config.toml
num_key_value_heads = 1
head_dim = 64
norm = "rmsnorm"
attn_scale = 0.125
init_std_o = 0.00567
init_std_down = 0.00283
learning_rate = 0.0142
max_grad_norm = 0.5
warmup_steps = 200
decay_fraction = 0.291
decay_shape = "sqrt"
doc_mask = true
train_tokens = 471700000
MLP neurons of a small language model. Each row is named by its layer, matrix (gate and up: input weights; down: output weights) and neuron, and shows model dimensions 128-191. Each number is 200 + 20 x the weight over its row's rms, rounded and kept within 0 to 999. A neuron's up and down rows have the sign that makes its largest values positive.
After each neuron's rows, "fires after" lists the tokens most often just before its 100 highest values on Wikipedia text that the model never trained on. A number after a token or word is its count.

L5.gate389,185,181,201,181,204,167,176,204,206,199,205,199,207,175,247,245,226,187,204,200,233,205,235,209,172,174,180,195,176,186,177,161,220,164,195,202,202,227,199,182,199,197,180,205,188,176,169,173,190,217,177,227,225,201,180,221,170,217,188,192,193,209,156,182
L5.up389,193,187,221,194,215,186,184,241,180,198,206,187,212,229,221,206,210,197,145,188,214,185,212,215,204,204,216,223,213,196,161,185,196,173,216,176,222,190,171,228,226,208,221,191,205,218,224,176,200,202,220,178,215,219,209,198,194,217,220,178,165,212,178,197
L5.down389,219,197,206,200,218,202,218,188,213,213,215,198,184,227,181,163,208,207,195,176,215,204,206,175,198,165,181,185,188,172,214,222,166,231,189,211,202,175,209,206,184,207,223,173,171,190,172,174,224,195,221,174,177,236,216,154,249,208,194,211,204,193,194,182
fires after: " " 22, "-" 10, " M" 8, " '" 6, " L" 6, " K" 4

L5.gate798,227,183,161,208,206,173,215,220,204,233,205,204,222,191,253,181,176,167,210,235,179,198,210,178,227,201,195,201,213,206,194,206,206,185,221,213,184,197,193,208,202,218,162,170,199,212,175,213,178,201,182,217,173,173,174,207,203,190,222,185,200,222,180,209
L5.up798,211,215,192,203,161,198,218,218,157,202,196,215,211,167,189,183,221,192,199,196,242,199,221,234,206,205,179,203,184,177,199,210,188,239,204,189,208,224,205,204,178,244,198,193,214,208,201,247,240,209,216,216,173,177,172,171,174,208,183,190,217,152,207,220
L5.down798,211,200,180,179,214,191,235,244,205,225,218,188,186,166,204,201,188,178,173,205,192,226,229,242,211,200,218,214,164,171,158,235,221,224,174,203,190,210,186,210,203,208,209,231,180,229,196,231,210,220,195,179,221,187,197,243,193,185,228,171,239,197,258,200
fires after: ".\n\n" 23, " was" 22, "\n\n" 7, " " 7, " V" 6, " |\n\n" 4

L3.gate1076,158,218,201,193,214,216,215,192,207,241,212,161,199,209,179,205,184,224,243,171,230,211,212,226,184,201,193,215,173,208,178,223,172,197,221,178,199,213,178,209,191,203,203,203,168,197,241,168,214,205,207,220,225,184,229,220,194,227,207,240,183,233,204,206
L3.up1076,214,232,186,230,242,192,192,237,203,208,177,209,183,202,224,201,221,190,200,229,179,222,175,192,188,198,175,218,189,225,200,221,190,186,211,192,198,182,200,183,190,224,192,181,194,175,244,189,234,214,218,190,240,166,167,195,204,234,176,180,172,168,204,202
L3.down1076,193,198,194,214,198,175,203,225,185,193,202,174,194,183,226,201,225,175,167,214,216,193,196,188,184,214,216,191,203,205,196,222,210,242,175,214,190,197,204,185,227,161,201,189,238,195,182,200,228,226,197,184,221,199,189,189,179,219,237,136,201,197,208,197
fires after: "am" 15, "ap" 14, "og" 7, "hy" 7, "op" 6, "ab" 5

L3.gate221,212,189,206,185,205,184,152,214,206,222,212,221,208,205,209,202,193,206,198,156,211,192,175,177,189,217,180,228,175,203,183,201,170,216,216,165,205,195,216,216,215,208,217,209,159,211,225,197,209,216,184,257,197,223,183,161,210,192,202,198,229,212,185,201
L3.up221,192,203,191,197,185,188,194,189,187,241,180,215,214,187,222,208,177,203,193,213,187,171,217,174,215,237,205,204,193,216,187,180,210,201,182,156,201,227,216,212,214,185,197,205,211,215,181,211,184,158,196,179,173,185,194,193,220,233,175,241,199,247,211,215
L3.down221,210,197,221,199,205,203,235,171,188,219,182,201,176,225,185,200,184,172,215,232,203,184,200,197,175,158,225,204,217,158,178,204,225,183,209,211,177,157,193,189,178,167,203,202,204,156,170,171,167,183,223,214,163,208,188,205,221,218,172,195,173,252,184,191
fires after: " c" 20, " (" 16, "-" 9, " L" 6, " A" 5, "O" 4

L3.gate222,192,189,217,185,180,210,199,186,216,178,225,209,170,222,229,235,204,192,205,200,218,211,222,190,162,218,165,213,222,197,200,146,207,223,190,166,171,198,236,186,193,159,223,183,196,185,185,237,188,168,213,200,160,187,204,186,206,181,216,205,216,201,213,167
L3.up222,207,176,187,209,178,172,227,195,172,166,193,198,211,194,187,211,199,163,199,191,229,205,172,170,219,161,181,213,170,196,173,191,183,177,224,196,191,223,200,192,220,202,226,172,169,180,185,228,196,166,245,190,174,198,189,221,193,219,210,187,209,209,186,186
L3.down222,193,175,205,162,209,195,188,202,196,188,205,215,202,215,202,207,180,171,211,193,204,219,183,214,219,190,231,227,184,184,220,170,175,185,209,158,196,187,260,172,222,142,236,181,159,207,193,189,210,206,218,215,216,245,215,179,245,194,181,203,206,216,197,226
fires after: " " 72, " (" 11, " ." 5, " J" 4

L3.gate262,227,242,217,209,236,169,206,205,220,223,239,202,199,218,186,216,193,185,162,213,174,162,150,200,188,206,168,237,155,192,222,168,198,199,231,227,220,184,214,196,205,186,207,179,179,186,182,178,204,220,187,230,179,219,193,201,158,173,227,207,248,194,215,189
L3.up262,202,196,171,211,222,177,171,231,206,227,210,214,232,181,153,213,174,182,178,154,225,197,180,204,174,231,183,195,221,204,188,181,219,186,207,189,200,197,196,245,214,162,235,186,199,185,174,208,157,172,180,197,161,194,229,206,162,182,211,178,187,248,186,212
L3.down262,233,192,197,191,240,196,176,236,204,198,182,220,200,203,181,184,226,185,190,188,223,205,204,198,180,198,220,198,209,168,180,216,187,201,222,181,180,201,226,201,203,213,220,197,181,175,189,186,176,191,180,188,193,223,205,217,196,197,190,191,203,187,193,207
fires after: " att" 13, " Pro" 11, " con" 8, " d" 7, " inv" 6, " to" 5

L3.gate810,178,203,192,198,171,213,212,227,228,217,185,206,201,162,208,207,195,231,217,222,195,177,196,181,192,240,201,188,250,193,173,163,201,205,164,215,166,192,165,184,204,167,191,216,243,214,203,221,191,198,202,234,208,199,196,178,180,230,185,222,230,191,201,201
L3.up810,160,198,215,191,217,207,181,204,212,207,228,160,217,182,213,190,202,179,190,188,214,215,191,217,202,231,224,189,163,200,180,196,176,180,219,193,172,170,198,198,182,180,202,196,220,203,198,228,192,198,187,175,197,171,190,243,192,188,199,197,212,186,202,175
L3.down810,160,203,213,157,191,221,223,190,238,211,174,196,171,170,219,194,229,201,215,217,192,232,175,228,215,238,232,201,228,175,202,206,224,218,210,181,172,214,220,185,195,194,169,219,206,218,207,201,179,204,162,179,165,208,199,214,204,204,182,221,179,175,198,205
fires after: " sp" 35, "us" 12, " Sp" 10, "p" 7, "v" 6, " ex" 6

L3.gate534,179,210,190,195,199,175,187,202,144,215,215,184,163,182,190,217,175,187,207,195,216,204,212,188,178,164,179,225,230,207,188,242,228,216,157,203,181,209,182,186,220,161,205,192,196,208,195,207,182,199,181,207,213,231,171,189,188,227,150,187,181,183,204,174
L3.up534,184,222,198,172,207,208,208,211,197,201,204,182,178,180,179,201,166,184,195,242,204,227,208,189,166,203,193,218,172,202,206,211,233,193,207,220,191,203,166,250,206,176,258,198,188,191,218,173,192,215,210,183,181,201,176,197,213,234,197,177,206,182,222,189
L3.down534,179,188,180,198,182,203,213,229,217,207,212,200,217,182,207,187,181,204,201,215,178,217,171,204,179,189,227,159,179,151,220,196,205,202,234,176,211,178,181,217,209,232,206,203,210,241,195,192,198,187,185,168,165,214,182,177,173,199,212,200,189,172,213,179
fires after: " the" 22, "ap" 15, " that" 10, " ch" 5

L3.gate1049,172,212,181,196,174,224,202,220,188,203,229,199,171,192,211,203,172,208,180,192,218,213,199,205,202,224,200,195,192,217,179,216,206,202,206,214,205,210,207,177,227,189,202,211,185,210,203,215,167,184,226,222,179,215,213,207,162,201,197,257,224,169,204,219
L3.up1049,211,196,243,192,208,206,239,219,212,211,224,207,224,200,233,193,183,179,206,201,210,162,222,190,157,200,205,235,165,203,206,223,216,198,199,202,156,222,191,161,180,173,256,224,253,214,209,201,192,188,218,218,170,178,223,186,201,213,218,209,191,180,183,185
L3.down1049,191,211,218,197,222,215,181,162,228,202,189,203,148,168,217,231,150,225,176,200,195,170,216,213,228,186,160,217,197,144,219,195,211,200,191,187,167,188,201,177,206,165,207,203,231,181,216,230,203,224,184,204,184,211,216,206,172,190,220,178,203,203,169,207
fires after: " B" 18, " b" 15, " V" 12, "y" 9, "i" 9

L3.gate882,209,232,213,237,203,175,237,174,219,197,213,195,182,210,209,205,194,171,176,166,187,199,148,228,214,198,203,216,204,212,177,187,192,176,179,170,175,191,204,202,211,214,202,186,215,190,211,194,221,205,189,202,197,216,189,208,225,223,241,194,204,228,190,176
L3.up882,220,235,186,191,183,215,216,165,215,216,213,210,214,155,231,216,219,168,200,181,205,197,169,202,191,191,214,207,202,199,169,222,195,182,168,216,196,193,181,216,192,170,202,172,211,164,224,186,170,265,183,166,195,194,185,193,208,202,208,185,186,183,193,221
L3.down882,205,190,265,195,256,213,185,205,204,205,227,210,190,190,194,167,189,188,205,201,228,217,238,188,151,202,216,190,192,183,204,190,193,176,189,201,191,156,174,203,188,170,194,180,192,223,187,197,216,242,189,202,223,173,220,190,194,192,178,218,208,177,185,184
fires after: " con" 16, " cont" 9, " Pro" 9, "ro" 7, " dec" 6, " ev" 6

L3.gate1295,189,169,228,214,213,185,229,202,237,179,212,196,206,178,195,216,162,203,193,206,230,216,204,189,204,161,188,153,212,208,213,210,170,213,210,204,210,164,220,133,225,188,215,204,228,175,217,221,207,193,211,213,207,184,208,230,203,216,198,216,169,224,209,180
L3.up1295,193,181,193,203,187,193,218,188,195,196,200,241,188,221,215,219,184,168,187,196,200,197,185,196,197,180,198,173,199,205,177,191,241,193,223,232,193,226,187,243,210,212,198,244,189,192,172,206,182,201,164,192,224,176,182,192,182,252,175,193,174,227,211,135
L3.down1295,212,143,228,188,213,171,214,214,197,203,193,166,218,189,211,223,192,185,199,193,180,178,193,227,196,210,212,162,200,176,225,199,255,186,203,187,195,210,204,184,184,159,237,214,219,217,227,200,180,210,175,237,180,194,195,191,167,195,210,222,208,200,200,193
fires after: " H" 23, " p" 8, " h" 7, " c" 7, "h" 6, "iz" 6

L3.gate1186,205,216,136,226,209,178,174,203,170,212,210,175,189,226,220,198,190,206,177,201,202,192,188,177,211,188,216,212,183,185,155,193,210,188,217,231,184,247,196,213,214,219,194,183,173,185,186,212,179,195,173,191,181,211,229,168,161,181,193,223,213,204,215,246
L3.up1186,156,221,204,197,197,273,206,191,187,202,223,166,193,206,179,182,203,201,172,225,163,189,197,166,162,218,193,206,217,210,187,199,219,212,181,173,195,167,181,206,195,206,240,191,183,196,207,211,196,175,213,182,195,203,196,188,191,241,173,216,221,209,179,143
L3.down1186,174,216,197,214,204,203,143,211,220,149,189,201,202,217,211,176,217,206,219,192,208,182,187,227,198,207,225,241,202,209,219,209,220,199,158,146,181,197,219,190,212,230,221,178,251,190,198,178,152,171,240,213,200,178,188,199,193,201,183,176,230,153,203,210
fires after: " gu" 18, " Can" 11, " World" 9, " Phil" 8, " ev" 7, " sl" 7

L3.gate1141,205,181,183,189,194,176,206,154,185,207,207,211,223,209,220,193,179,182,154,201,202,217,200,184,198,214,224,179,217,207,190,191,220,178,216,167,212,210,218,183,195,222,198,185,233,228,173,249,183,180,206,215,203,198,182,187,182,198,242,186,214,210,219,209
L3.up1141,205,194,213,202,218,208,216,200,183,201,196,177,225,187,210,201,186,224,205,196,201,189,194,257,217,237,193,196,235,198,189,205,214,197,202,174,177,160,229,189,226,198,189,177,191,213,197,226,208,173,187,190,185,210,203,200,216,220,204,196,195,221,184,197
L3.down1141,186,204,204,166,233,201,191,201,197,235,173,213,202,196,213,199,181,209,172,217,197,225,205,207,197,166,194,195,216,170,197,241,168,192,221,233,183,224,158,194,220,179,209,196,176,203,252,220,188,180,190,210,216,170,211,222,196,195,232,193,236,181,197,196
fires after: "et" 14, " b" 11, " B" 9, "mer" 9, " m" 7

L3.gate9,167,176,183,202,226,202,205,177,207,208,226,222,201,183,194,199,218,181,177,194,227,206,161,174,203,204,218,198,234,188,220,196,191,211,229,199,200,231,196,176,198,194,224,196,191,184,171,197,162,224,240,181,220,196,188,231,207,204,232,224,210,176,196,190
L3.up9,196,218,204,207,209,188,201,182,212,169,175,209,211,173,222,222,164,166,204,236,179,244,210,212,180,213,187,202,221,217,190,217,197,196,220,202,234,213,226,167,222,212,182,212,206,184,200,189,215,177,194,191,192,196,205,202,196,205,213,219,203,175,213,202
L3.down9,189,199,211,160,194,167,209,205,190,200,185,167,217,219,192,214,201,223,180,177,171,224,191,231,216,169,195,152,198,176,193,227,214,197,190,229,214,225,240,151,215,195,170,231,206,223,182,212,196,180,198,209,187,199,206,241,203,211,198,191,211,219,218,233
fires after: " c" 17, " H" 13, " C" 11, "ount" 10, " ind" 7, "C" 6

L5.gate376,161,171,234,171,189,199,191,212,220,215,199,155,224,183,163,191,187,187,200,185,190,219,210,202,207,233,196,182,210,205,201,244,179,215,186,191,166,199,202,164,189,175,212,213,225,165,205,172,187,173,221,211,200,192,189,181,218,228,196,226,215,193,199,192
L5.up376,200,192,198,208,220,194,223,216,140,197,190,207,202,200,211,208,163,215,206,234,191,170,179,175,191,187,179,188,214,172,177,186,210,194,189,234,196,184,222,234,213,199,195,196,207,194,221,232,195,173,216,191,200,222,176,197,181,178,228,187,242,201,201,207
L5.down376,164,228,174,234,179,201,192,193,208,219,211,221,193,214,197,215,212,175,190,220,216,185,169,178,236,230,202,192,170,157,200,196,236,203,186,221,221,187,178,216,205,207,201,209,203,195,185,195,196,171,217,200,187,208,179,217,160,203,222,192,198,198,203,203
fires after: " Bel" 18, " high" 12, " New" 8, "ll" 7, " North" 6